{
  "n_layer": 8,
  "n_head": 6,
  "d_mlp": 512,
  "norm": "rmsnorm",
  "rope_base": 10000.0,
  "init_std_o": 0.0,
  "init_std_down": 0.0,
  "grad_clip": 1.0,
  "schedule": "wsd",
  "decay_fraction": 0.81
}
MLP neurons of a small language model. Each row is named by its layer, matrix (gate and up: input weights; down: output weights) and neuron, and shows model dimensions 32-159. Each number is 200 + 30 x the weight over its row's rms, rounded and kept within 0 to 999. A neuron's up and down rows have the sign that makes its largest values positive.
Before each neuron's rows, "fires before" lists the tokens most often just after its 100 highest values on Wikipedia text that the model never trained on. A number after a token or word is its count.

fires before: ":" 29, "mp" 11, " /" 9, " a" 4, " |" 4
L3.gate436,168,231,219,198,191,218,169,144,239,160,165,246,170,213,223,186,161,236,191,182,205,206,203,204,202,205,152,133,293,214,216,154,212,138,204,220,197,217,173,243,219,195,233,202,240,184,161,167,175,188,174,201,196,205,179,210,216,217,209,198,223,198,176,200,233,242,230,147,244,192,238,225,253,183,203,189,206,218,219,238,162,168,199,183,209,221,197,240,246,275,201,275,190,135,218,235,186,253,197,188,205,187,167,160,208,236,211,259,222,239,220,250,213,158,190,197,160,170,167,231,249,181,198,220,188,170,193,205
L3.up436,184,230,194,133,139,177,206,191,198,187,219,152,187,203,165,208,176,182,228,188,198,160,216,141,200,207,243,224,222,270,194,217,205,203,205,225,205,201,175,166,190,200,215,175,195,220,221,200,202,269,192,165,230,223,169,210,234,183,143,244,195,249,145,193,225,218,231,190,223,187,218,241,196,252,179,210,209,163,194,209,151,212,236,198,192,216,176,251,201,208,190,205,199,139,293,199,83,191,152,210,222,209,218,179,196,182,163,198,246,192,202,176,200,241,235,201,155,184,187,174,236,218,203,203,195,171,218,234
L3.down436,189,221,168,222,163,193,230,201,179,205,215,264,170,271,236,186,193,238,184,196,213,194,201,225,209,234,185,224,262,175,251,227,211,182,167,168,256,206,189,235,204,229,216,218,235,207,179,173,192,224,187,185,159,180,200,171,221,199,173,194,189,212,174,231,253,164,198,194,261,174,236,161,226,191,232,225,203,253,224,122,193,225,175,206,150,188,181,206,201,246,190,193,181,181,260,188,226,173,173,190,176,191,214,223,238,169,156,221,247,213,214,211,185,214,208,229,185,202,180,207,198,184,238,226,162,179,193,205

fires before: "\n" 21, " |" 19, ":" 12, "s" 8, "′" 5, "n" 4
L3.gate488,217,196,208,149,231,251,241,172,246,184,206,197,182,185,141,157,147,272,196,194,227,226,183,190,231,176,199,193,266,249,157,192,210,135,210,237,224,217,215,217,217,210,194,157,230,219,229,134,153,175,209,230,193,214,279,195,232,170,240,206,194,235,189,169,225,233,216,205,193,244,236,199,229,129,176,180,224,166,254,205,204,178,150,179,187,219,195,241,151,243,216,244,165,180,156,184,180,187,214,205,171,231,204,183,227,232,218,256,219,218,155,230,207,215,257,191,184,220,158,209,228,180,175,203,197,147,191,261
L3.up488,223,207,208,189,189,238,169,184,148,155,225,163,195,225,203,211,199,245,235,169,156,268,153,176,219,230,241,208,175,207,231,235,159,227,194,213,161,180,187,155,172,198,197,180,187,185,197,219,190,224,194,219,198,252,265,193,230,199,171,199,195,211,174,218,283,216,201,151,217,230,198,196,216,186,174,229,166,182,263,197,197,201,210,280,239,175,230,166,238,180,209,246,195,203,237,221,139,134,172,152,227,249,176,200,185,173,183,240,213,196,128,187,187,239,222,234,197,161,213,200,125,211,212,233,185,179,219,192
L3.down488,173,217,188,164,223,217,202,177,163,204,222,180,222,197,158,176,175,248,215,190,245,237,173,225,239,187,199,217,215,148,220,214,241,198,204,143,133,161,247,242,191,229,244,225,216,168,198,211,136,242,181,187,221,181,137,208,140,188,204,154,218,163,254,221,196,206,214,236,233,179,190,201,179,194,235,179,248,186,246,235,181,153,184,181,229,220,251,183,249,200,191,192,193,241,238,222,192,151,171,178,252,138,187,161,202,169,169,195,168,242,264,195,218,174,221,181,203,188,251,194,220,177,199,208,227,186,186,205

fires before: " in" 34, " the" 11, " at" 4, " a" 4, " with" 4, " " 4
L3.gate17,230,131,208,189,267,201,230,210,234,141,179,193,206,194,235,250,214,194,203,196,180,199,202,267,240,213,210,153,210,158,239,176,171,183,192,205,141,172,229,190,234,197,192,174,256,226,224,165,181,214,203,180,161,225,186,201,140,209,247,265,222,175,164,172,246,212,208,228,167,251,223,244,225,256,174,204,177,191,185,222,186,185,169,206,191,231,295,215,162,258,220,188,203,178,218,204,235,196,163,225,194,213,161,147,187,214,206,197,244,160,192,220,227,227,259,187,235,223,176,198,202,132,174,198,160,185,171,174
L3.up17,229,185,219,207,206,133,156,163,177,165,161,220,222,224,179,196,177,240,187,215,210,224,187,190,280,170,233,201,183,273,144,211,220,149,151,218,115,176,221,185,162,139,198,219,249,256,220,128,185,199,220,214,183,236,198,214,225,191,175,191,197,197,211,213,201,247,200,218,142,193,221,238,123,201,179,218,184,218,210,213,148,180,169,153,167,222,218,244,199,198,186,167,213,251,236,171,202,195,215,203,179,233,182,211,204,164,173,185,199,216,159,194,193,195,202,197,234,193,172,168,232,203,176,200,152,179,206,217
L3.down17,182,155,209,150,228,245,191,152,221,291,227,243,205,174,186,197,246,199,187,200,246,181,243,226,182,236,257,210,228,224,159,201,185,175,202,212,199,217,207,194,181,238,222,211,252,244,204,244,207,184,211,185,214,198,170,218,228,181,240,188,200,193,202,221,241,228,150,246,247,246,218,191,194,225,197,159,245,252,194,197,159,197,233,182,228,213,226,223,231,160,243,208,242,203,267,173,191,163,164,188,216,186,183,188,195,230,244,168,184,180,188,176,180,199,210,181,207,200,185,272,214,184,255,221,225,232,174,198

fires before: "ed" 16, "ct" 15, "d" 13, "s" 8, "red" 7, "ted" 5
L3.gate118,195,185,179,258,191,185,182,206,249,185,213,203,185,220,165,181,154,173,213,169,248,220,206,183,189,221,170,235,180,288,166,182,219,219,205,209,223,119,207,177,213,214,229,158,179,256,231,190,233,208,199,175,221,211,229,156,240,188,167,160,204,183,204,159,156,191,235,169,242,214,195,203,233,242,215,171,187,215,225,252,193,168,180,204,225,237,285,215,195,218,182,197,195,175,193,164,184,214,203,148,193,218,186,238,216,195,198,228,210,176,198,138,227,221,193,180,209,191,198,203,174,245,181,143,141,193,238,245
L3.up118,203,172,192,229,203,243,192,156,217,128,174,248,184,190,201,203,273,200,232,213,197,226,212,214,201,185,206,150,181,235,208,183,209,185,150,178,281,182,222,203,166,181,178,212,212,180,229,243,203,199,222,169,205,175,205,232,151,184,232,153,249,203,224,160,196,256,162,205,248,184,148,195,198,264,206,200,210,195,196,213,202,137,215,220,202,237,219,160,200,197,177,233,171,201,220,247,207,228,178,167,164,206,249,190,220,240,199,181,119,134,169,211,197,196,218,234,243,205,214,180,206,258,212,181,221,194,186,195
L3.down118,198,210,224,192,204,234,196,201,234,174,230,214,196,210,172,157,158,215,279,196,180,154,212,140,171,250,214,191,179,236,190,173,244,191,173,196,211,188,166,201,210,205,204,225,209,200,185,216,198,143,231,191,167,223,227,217,232,152,219,246,208,174,217,199,171,171,125,116,168,173,204,170,143,221,234,156,204,160,197,193,176,188,225,189,199,212,203,172,165,176,205,223,260,258,236,200,265,189,189,181,161,122,176,230,182,170,218,214,190,187,216,199,187,220,206,170,176,244,203,163,186,226,166,198,210,183,171,231

fires before: "s" 43, "us" 6, ":" 5
L3.gate79,227,225,155,207,197,185,154,212,160,231,220,211,190,245,174,209,229,164,151,187,226,237,207,192,157,135,189,155,168,171,234,197,224,250,208,171,233,219,230,189,217,191,215,191,186,205,248,197,177,217,141,146,227,157,167,185,195,171,227,176,152,164,247,207,202,226,167,205,205,224,190,232,234,240,202,182,273,222,183,237,204,177,177,210,199,237,170,192,203,157,211,242,178,193,226,211,193,227,199,153,210,152,196,155,194,199,182,182,194,219,202,185,237,232,241,234,190,196,185,200,190,203,182,223,177,289,170,190
L3.up79,236,172,180,192,228,193,185,192,180,228,165,226,217,147,220,176,228,207,209,145,164,201,207,191,187,208,210,202,218,189,183,175,205,176,205,264,170,206,220,200,159,243,203,195,212,187,225,270,204,215,232,194,135,212,214,219,200,179,224,240,205,200,188,192,228,264,196,212,220,280,215,167,256,200,229,218,219,213,213,213,239,148,186,250,168,206,180,215,209,220,203,175,171,218,183,196,190,219,174,151,139,182,250,236,239,180,210,172,221,244,174,231,194,213,232,237,213,220,165,205,193,193,218,179,160,154,165,191
L3.down79,214,213,194,185,257,173,231,255,171,222,122,223,250,195,172,166,217,197,198,205,230,209,234,249,166,193,176,212,256,191,160,146,171,222,183,161,223,175,223,213,162,197,195,218,166,213,191,240,199,220,143,224,199,256,187,214,230,229,190,211,156,198,244,176,169,242,155,197,189,206,191,227,186,232,187,222,233,255,225,182,222,247,239,240,213,181,225,222,169,232,262,187,187,171,204,155,181,215,175,188,198,152,186,210,186,229,222,244,235,228,207,206,174,199,125,171,154,197,243,236,206,196,197,135,218,243,264,208

fires before: "ed" 31, " by" 9, "ing" 6, "s" 6, "hu" 4
L3.gate391,213,198,180,178,185,198,207,157,281,216,180,155,174,210,179,223,212,177,213,171,207,181,179,199,173,195,138,213,235,191,188,258,196,169,195,198,183,185,164,235,189,238,173,175,194,233,265,132,234,191,156,149,246,215,199,212,146,248,208,257,194,149,174,228,193,179,204,185,217,204,206,151,218,196,243,139,265,196,209,218,209,196,195,185,177,188,187,195,166,182,234,196,178,121,216,166,228,183,194,141,212,227,195,147,220,177,172,162,210,193,227,233,235,178,169,180,178,185,209,201,191,224,249,152,186,177,236,239
L3.up391,203,188,121,206,162,258,215,189,210,173,228,209,210,216,217,207,226,213,219,225,239,252,211,221,244,193,221,218,230,234,154,187,212,218,210,204,179,134,137,187,204,180,185,231,217,210,249,232,234,201,173,191,197,212,246,188,191,196,175,193,252,230,210,180,155,188,201,166,203,150,167,183,197,175,192,242,180,144,202,174,190,184,204,222,238,272,234,151,205,138,195,196,165,180,229,154,196,194,243,245,265,206,196,168,232,246,260,260,165,189,221,230,203,236,219,141,145,232,174,253,170,214,214,195,229,178,194,190
L3.down391,240,209,213,219,247,173,168,234,190,197,234,203,185,214,189,215,222,201,190,154,219,185,191,287,165,210,183,239,162,175,210,147,201,207,249,150,193,242,223,218,203,203,165,216,230,230,224,153,233,213,192,202,190,228,160,249,180,183,236,137,198,196,208,210,225,191,192,198,216,230,229,255,195,211,195,218,242,193,191,213,243,88,215,202,192,202,171,216,190,183,181,209,179,228,173,208,185,225,229,189,228,177,200,213,164,198,254,222,184,234,183,158,112,177,151,219,176,213,175,258,203,190,195,237,200,187,216,252

fires before: ":" 41, " |" 7, " vote" 6, "s" 5, " in" 5, " " 4
L3.gate331,220,240,161,235,163,208,152,247,189,213,254,198,223,228,200,225,218,210,161,180,150,205,196,187,233,227,210,181,164,168,218,168,169,167,234,163,240,240,237,245,235,189,186,166,177,223,249,190,171,193,242,219,122,201,183,192,188,182,217,241,212,188,160,170,155,178,210,188,219,235,198,187,205,197,205,253,215,194,217,223,193,206,240,161,190,201,225,208,185,226,243,239,178,251,246,240,204,231,169,206,168,233,192,183,237,209,210,223,211,198,231,238,209,190,206,189,237,219,199,215,249,185,160,219,217,226,205,272
L3.up331,214,206,160,223,237,232,189,241,216,189,204,239,223,205,238,150,206,241,141,147,168,185,202,197,217,192,225,193,182,228,206,188,173,194,175,238,202,234,223,171,180,181,213,214,234,196,239,120,203,133,186,259,184,232,153,230,242,181,204,172,192,231,203,189,183,170,211,187,190,175,221,235,159,165,170,182,216,199,201,198,232,201,243,200,235,233,170,256,160,178,239,252,176,200,197,224,159,229,216,200,142,256,178,173,216,193,154,246,258,197,243,155,224,204,236,180,176,210,143,239,184,212,188,207,167,193,213,217
L3.down331,118,199,168,195,168,168,192,188,201,193,205,190,208,191,204,155,186,152,203,205,146,189,183,231,183,162,187,246,304,200,220,190,134,225,215,202,215,221,198,225,214,227,216,208,217,268,177,171,230,187,219,189,166,216,232,223,229,206,161,215,196,245,148,182,194,221,189,243,216,219,163,241,229,173,178,223,214,227,162,167,180,169,192,234,190,240,129,169,195,211,203,202,165,184,190,227,230,212,187,176,206,176,203,142,211,203,194,243,238,168,204,160,193,227,199,171,164,216,238,211,218,220,198,231,251,197,228,144

fires before: "ed" 19, "ence" 9, "ual" 9, "d" 8, "ing" 8, "es" 4
L3.gate304,179,151,184,202,215,190,199,188,217,257,196,207,195,196,255,177,169,198,203,177,224,226,236,147,217,241,134,162,214,200,206,184,220,178,206,204,214,189,187,192,182,138,194,108,167,224,222,192,168,218,201,139,185,159,199,215,194,205,235,123,206,229,210,150,233,197,202,165,226,206,194,215,268,184,148,203,147,261,124,209,220,170,146,212,172,185,206,204,147,241,207,238,185,224,233,189,200,217,201,173,162,217,203,236,188,186,205,195,190,193,232,171,213,187,239,234,155,230,200,216,248,197,229,179,155,153,207,226
L3.up304,159,231,220,226,191,234,215,196,227,215,243,200,210,220,147,181,201,210,204,190,225,261,220,222,231,233,224,181,215,156,205,193,208,198,222,154,123,181,162,199,223,226,221,215,207,170,195,256,204,237,233,165,169,235,203,188,218,209,205,159,147,150,202,225,205,201,234,233,223,221,213,166,203,250,217,210,164,156,194,178,206,205,169,185,182,229,171,177,166,213,220,197,217,222,168,188,194,260,188,211,246,169,182,212,181,184,218,195,241,200,170,167,174,183,194,223,107,179,230,190,206,257,182,236,164,243,184,218
L3.down304,272,221,144,267,165,211,188,209,163,211,190,158,161,210,193,218,209,184,202,243,255,180,172,176,226,182,180,228,182,212,210,168,249,185,177,207,217,203,157,245,151,241,228,173,176,229,275,179,208,154,202,190,217,169,196,215,213,208,183,198,211,187,234,244,179,148,169,140,210,152,177,238,204,188,200,221,172,227,218,218,209,169,220,217,169,171,162,215,165,171,232,208,175,189,222,171,209,240,187,206,181,218,235,161,212,234,211,202,182,213,204,228,214,176,201,180,152,242,192,204,163,177,153,185,256,214,222,172